{
  "num_attention_heads": 4,
  "intermediate_size": 2048,
  "vocab_size": 13324,
  "norm": "layernorm",
  "rope_fraction": 0.25,
  "tie_word_embeddings": false,
  "parallel_block": true,
  "init": "trunc",
  "init_std_qkv": 0.0227,
  "optimizer": "adamw"
}
MLP neurons of a small language model. Each row is named by its layer, matrix (up: input weights) and neuron, and shows model dimensions 224-479. Each number is 500 + 40 x the weight over its row's rms, rounded and kept within 0 to 999. Numbers have three digits each.
After each neuron's rows, "fires after" lists the tokens most often just before its 100 highest values on Wikipedia text that the model never trained on. A number after a token or word is its count.

L8.up119:483477548546488493497471435456457466462552520476537466458506498509503479489512484485441454579445484532472485496513543512465492518564490492510483472473444499480471535421505437423539530535398567531490532481505421470487436522521499468544418538516488487558518563519423495487514525456520570452420442540386567542522442438569490491473466556553495531496464525515554492491507563535517508554528569524454496452525481477547472522505509516534380506440470558508447429519485507504496434459489513515502507430575514458510511500444468461459463533509475471528525483431530520498517513530493492564522508495529453484474511520421477474555545497497441564482493544573414513450505517510511521628523533511442502519455561528474515383490528527484518557520487518517431533540486430497463511471495514
fires after: " " 58, " the" 5, " gener" 4

L8.up1477:480491461404540508475546512473489540446474441524496515440533430503566523513495499510488488485540516458517570450465496499465516530480499531550478495499496471525517495460507504499495475425421515481507597526454553496485515448550483478488488502511460475518491503496561444569548517501466458507557468489500450555505512482491501464392535424504516499432434501474533508474504514518503532535551532541519517434486541493568469549536484472490445541519428561468532474495461503472535533459462531422481518469468496529422467515533535463510534445494489520459477593470517450527502513421438440531555465583471515468515490463467517486435538544479488516527498536504504523527445548518512427547437452507515563542453505502472496427548524562476498534511402427455513503505457493470493494493495518
fires after: " " 33, " and" 10, " (" 5, "," 5, "30" 4

L15.up956:533522522554533474543482438471575488506476493568541468522422554523567531554433350483434498436499575449493381508481544528507481526571471433480570498493414579500462537451501561550486529498522448568494542450521524558510450525565549420489542443488512458524510471474487531600569448516436433476523461511503543466542494474532493429467493496556535509557461464548499465513452517494439522481520505526527552486446529513470393443519480532520522450463542464472480448466550473497493478548468534434480466475477456478505509515464465528509533539543506471451496514528413515481424430494415559554544453521506484479514545546533544590483603554516460547516429509533428428446496484474475548556481430443546436465476497508527578540485521510530550447487488528429493534494520484454501519480507542
fires after: " |" 52, "3" 5, "46" 4

L8.up1682:490536495570530473505458409518474506537547461419521543551431523525500502476534471542428486490533484465513435434455478548521508462465551427556429464520536502465530494426589428476490467524548562473489502479479503486596483520589510520583542572511493516503495514527473471494512586510441551485470481584479518479545551519495435519519403473494425501498457523562430475550466432570559517506434523524456481494474470494505413486480481485529446462460557494492456516516541571489484522468532479502502467514547486510504423494478460524483501453508508520491505538451554522487491511508510603462581500504530527519495567454492476374460523479574468502421561530520476469500473545546573577552408503504522465549490502574460434485523556466484491479545486438506427532481523468483522480501455474
fires after: " the" 44, " " 8, " The" 8, "30" 4, " a" 4

L15.up1142:586497557542448445506494441499490446486442487467548407528459411480528474534474492495396485469495556479583521479476490502529468530545509403532532507577463556500547532479506493512561449530454526467548430456450489496516491500530495483479528530463503507508497544530516529463519509489499494490491553503552529421482565478597423537490492614548534529525497538514515463457452534482501503447545528502577456436524494512527395561539469512454479473526535499529514501511510443510486414554540459500502468507491406484438483599457501516520452437527540522474511513577507458438417460547453548520458489543528526440543558518516541541475586450550518468507456494505500437495519510521526560534435446482501471529535537486512528450558570429548558540518492483526428574511541450516573505448500530
fires after: " |" 74, " " 8, "–" 7

L8.up1528:489509482506528469513442491454505526447579474485514548509561464524484456517540470533493512457506478562504497393468542534500541492465477465496475443535446483503422529514526546560466496464514473489480505448498449497496455467524491503523547559503548484507551512551492552518474497457507485456552512505502427479529527532548458542474557487550515508469427507540490507489548583519524416495469513475427487472557491520507489534551457480552559488505539525496502437520545523474577453591510505505505537512496530517526460473583557502501491543501502501532456550503529487568504461521446637464486469544521530525551526470545440401530624522540379537481449582547528497481510464475433558540518492508473439450461482473494533542490508459517417526495493532467443527469500490418524476473466459
fires after: " the" 51, " The" 13

L15.up1868:495514526468513592536494551528486482474477467499464518448497438500493476555501470524566534483549513529523557478514535408458473524492480476534472505467437510462540568519514527454435523423398526519425547552505504517467448544522507489555469513571508490492437499442494519455553520571533512424561535514492526466542511489533524479525504549467565444528432479491421568456554514504505469469440494478524516506471364457443513580583514485526414523539469505528518510522482535519532524472472624511496416557511488407512472498474465548482532429534564444484502520485478496519473483542498511472534395532467492548507542472499484406443528510502558510520498450544467521460542589464490472506519489549423473493462455570524486465537477494521503522517515480493549503468524501532506513510534498
fires after: "," 56

L8.up1894:483490494499519575505578480453536524444522431501512515500505502534521452561510536497546508522552475518494498500539511513507459476533559457462420449507507523485425518545546494525524442479465548459500562499474493500424469474537553508517493511549495524511539505540528457553520578441474531486493522536568535497537566481528488530488489476492501530477483517519470430433452479452436511558485532492437516472532540425481524487493433489522558488505503451458515491546468536443613479525497534483485525513553490520479453439560470573466459463439497481451543511518514542490453526511457517452542528571541470525530492434473480497490534407456468503458543508551538493537474562453449539509505533572414450548440515571533563538524495439571413455513521448552448471459562491446486483514555479
fires after: " the" 35, " The" 21, "The" 9, "6" 4

L15.up1317:503541503558438499472619498464466528436531504462626539529435463514523501561526475483461507548487529494456450451504543491568536466457469420520467539548534446475447627524531528510500435518540563542474502503480577518499456459488475508473487502537469490541510483486509518581486448494417496505392483480543520465576470486478535543495541524583486498483503486570483493512528486473532496494481490459482502546556500467604424516497547472422421487494537459566463453462498440485595413520492508529516493507491477497526524559514474523457522484474579521506580494416521503484469512437427544559505492511526535485442530577558498545574592519495501491503510558529417517519506452468453452579561490378462455514541421478511506492529492464492506553516454548490532510442534421497544538412491505
fires after: " |" 60, "–" 11

L15.up778:537536512460414517465532465486530475539563493473509456503527412528512533463545507559574506443494554584497530504501484487525542531457509425489461463397543477509419434464441476505507474493393471543476468488466475540483562488544490467565541494444535483463451485557455471538532474492455509507422491571508447534472508490521439597479491493479483521511532475478483519482582420494488479555541523459450486491452472515567449530491455486483484526485521496491488517446486503486480491516500449476608492451519497525494522473542521541537474453538535543511550539553456501522480501421460533538551504477532544468509456577463530545457527504473535515476504470540422482466518481464492458536509511518507473604552511500525432462503583555439517523483509581514482526485549489495483515459469528
fires after: " |" 63, "|" 10, "2" 5

L15.up488:538486525506526561520515553535523537464467551502490485455514535539536475483533483486457407513478547572523479514419516480521459512479532494534510462555555536461508575512523462563463456457513462473473470483564481478478468494458546481487488444561526513482507507408482514565452468523445486441558525518524546597481541455497484534460512519490525532507480530487559544534464475492575460468516449468481511477500507416472431489460436481487478511570474513498475570477520473524574462477495573463484494498502442470511442475405534519537516445470495517521473491537480520477538480559464471549520450479508594490562461559511484483465443478429555501525497456532458414505486530490435572546543520563442491524524500496502583477467501432544485539463517553517522524493475514487518482493493582
fires after: "20" 17, "19" 14, "-" 14, "|" 4, " " 4, "–" 4

L15.up1503:486436533496558500451620554499527451472464531511493485404478477489557512513545533474509512527486560488546520549433470438487519487453505475478445558463474491421502559468520458499531535461455518506460499562474474533504456467458421475504577583541535476488507484465475602528501507510501497473517496497511536512502500476533531505564492468527491472538530474556495503540526444469545467531431510469494464513480472485445558567488539476474504517476550525487434547542493569475457529504547559537522566514527516484533481461556530521501498505459509454531450532508477536527512478530493541535563502493466484504469540542568490504452534535532573544527474496533469402535526562405506479481541534472525484484504484532476573401480567430520437505501550469514543562440436411510506450445465465
fires after: "," 34, " " 27

L15.up180:503485506512520461479513474452563458505530526547590528495486571507557527532526523422495446474526534518497512499417520509531496490548499474469450415497489559518475506431565516615514528453471506479494532469480473573514508490510495491539498523496523417467462575549447501559551497459406479507487532547524488458554504493494486498485560460493507491493449532576468524447456568544447506522548559478548565466469557462531483538515471483532476502514447412505485501527537452503476497525476542517498532487444474526529512444483465470468541506447492433518528548530521462487474441473434519583449564535495463514569489469474505606433593521527528560532497497488524443513554564480491439546475471436514444482469483460504491482591486543474508408547393510461510481474453490504556550510460496
fires after: " |" 50, "|" 5, "–" 4

L8.up1148:469429555659515581474474475477468493453578504517499458488465486539572533511488506468512474574518553448433437470526532539572477506494485495461499512517532493471477516505471478532622480487417505517531519473522458486484457519489484444473516591494526404492581490467437498571442526468475494513517501518524551511497502512473469456514514503525489467517439557616538540425513565445485489486476538492431505502507480515525472546485539502482506514505440528494525446493540502484527521547531488474521476441489470535499507504464444510389505463442559450441469479543525533514513539450527445489544560459555460511494510457490540517543484540537505488454479483556467430507479579509483476505500497446517445434484524523504513532506495547501461532497556536494499458429473554550524523533496502
fires after: " the" 21, "|" 18, " more" 5, "The" 4, " The" 4

L15.up1801:453595515510479495586478519484467512547475481406457566567548457532523522581508495496543431515573537534438509540537434483546467491524546507482415496466528467529563539501562462480457427561543501497542454533496481491495510563491440525552472456510547477523489512554537485547524480472502525464484478550479478527502471409513431492458543539560567550429503476461477477491505478489452517555505472483510461561501506480480475516529449456522534563474551499452395546526443569501436503514413501511425491453472519509536476548584517501495562559474409440451516499513511483530468512553481557482439462501459554472491528478440533492487540536494488519407508537491529460491522528535456528529506500580546469531492503519467487497503445486494523498534432557562488485488488482485629508426475558
fires after: " " 41, " (" 10, " |" 5, "-" 4, "|" 4

L15.up1105:446485554495465471465466561532518510526523457432544560403418531502452518537490466477434436473561525504505453548530544444484460457562509524507445529487513551520444531461435460396474474492436431467497508502594460540468526529509563501534467476473481498516531531526522490481542515522470462472480541492494603501520500470596553484487521500488535602550543481471431519505489495517567542583468512486562506501549538456532450484532446461487462460489506569585378471524478513468514491483443532480495493476457493501495463537546446562511447470480465445511451543409429454504470407517508491485459516498498525512520559481495570550491626543507447477515491515453484495556519459504456528541580451470514449481502452490471465478553452429471506549473502451503527563490508490515563445487439589
fires after: " |" 57

L8.up1382:528472519483476544543447504466567509503512463458491566471431472539539443463506510532423390494533525453471455533484507486506508483524525508474484442515479480489431572515547512539484447523495518548489452524487564502486526534455532445526509567438522487560477454547487497480514511491470535396480499503449506476532537417648450548448496606516561482535548439530504482523527552536569529485450531434506549505463541490564498489529439485536464497552485536471491472456483522523525431517468496495522510472555489517560506543493491561438549508548538573447533544538539500526515497487452482454524562600451537469509493439450520522530494562490543496463509470526470477487500530439445554549546468520492460559534471549532493443485496517541568504461463556525506511471514569476553530457481506
fires after: " |" 41, "19" 11, ";" 6, " exp" 4

L15.up1481:488538480479570509510539503545523523499513507414463439457481488467471470550492534532481474420500542497478478545491578429531468478489517528580521481508460522573461486604523536489455422479465498519546529542497524498423492451514495430495528487555475487524504534503459414542479440472486428499454480440557512480508524538492450547531576549495530500485509531474511444479410477508531506506547510431551516521544489453552513515476462469552513373517558504491511554465461416461544476515518534520580462497525452510543530486505487527487529458476508526459533545475557430513454553474492495462475543470506502510526543597449482539430580565454580437490489448466453540490508474473504513555480482517518403490480480517509537523499447478422552578491519554525446565465524558459509561469498570
fires after: " |" 50, "–" 5, " of" 5, "|" 4

L8.up831:491522506620499483573566506501548557479525499428501566552487446555449447564535448476551466436535519476539491476514500435554488492444595458460489432495463468481515490467521521505507414545514495535513560510541516512462568550470502482510510554517510541530446543531455547511565537515496576506543420462473532453589485464493494540485445476566445454471481550552568533478526452607458508483440501497408503458552464490537532473575479429528475477500595522490506477500551587466494515480454550412511466522559495468504500538555531474429512502492433534500560518409394495489489486490523519424554491527458481466577566511481475447509499467501482540428536490524538499524536474465525537467470540516505388536502514501400565498497510447497471498463492473587485487438514520480502490478451466
fires after: " " 21, " the" 20, "19" 18, "20" 16, "–" 5, "The" 4

L8.up1261:487475536475485542457447547445548498494511518550526492458483461511518542478506471559484496514490571519494539477474475535514441520528557574429395531498519474473490524479511449508528471490440486548488516537568477522498458516544555476463502558512512478513562512565466502522561466474422524553529467592544487622572518488508464554555478509484540516458443437617564466477514567457465516589421506477445508512533503554539489547492520495510479527514499525470511451459412468510482455474480459546491541478462539468528469569556495506535537465470531505558487482488418481570432405439544516513584508498487471482545466543461512542484523522514508519445488511550467531505523508466514534517501498550477533552443489496443508477474507547523459507525512470507505490503432491520537505508477497
fires after: "|" 34, " the" 20, " The" 7, "," 6

L8.up496:389511475520503515560496467479456531501550497521510445503502533556506499512529507511511432540541545448423507486546504483521450460524494556584482470525466533475450487488485513496535399520434545476483570527552497509549542460526523489532576591476559471560503546517485565520555545487447489482491523542504468504521492521510472452536494514526509555509434430582548512469419561553509522532434570433487527535505548520574573463520432522472452516488497550553551494460535546508548462510531458492473494433470517514497546547552538497482520454503499493452523447435520548510523479457504481503559524564479501499530495396515529454513508519504512527453485551501451445520453574502528552583477590498446458569430518558491523493498535532521487534532459530542482461466433531487474478455436478
fires after: " " 45, " the" 10, " The" 6, "30" 4

L15.up1229:452477533520454552520510539527503492600526506500586498488509530527494563482472483439459509547514502573445502471474505481507387560500575565445546513471498490532473474432563448492511489531478447467546462453551469591506480441547455520471516480553507503491492508485515519482539516541517517500540498525546553499501537480433481526411472479457495536522434508520476485476463467593492491508455456577497503456471413540532486493502527422477536546546448543530442551523476580425461515445502547553418414528478509475538457508519484455446489503507465498503533608499552503503509456467502548444470545508501452513470454535537517449442518434536550577485525546532449455527507586441485422447480536531398495528492468505539484440499521511562515474503466497490474489528461517518516460537491489
fires after: "," 44, "–" 17, " " 13, "\n" 7, "6" 6, " |" 4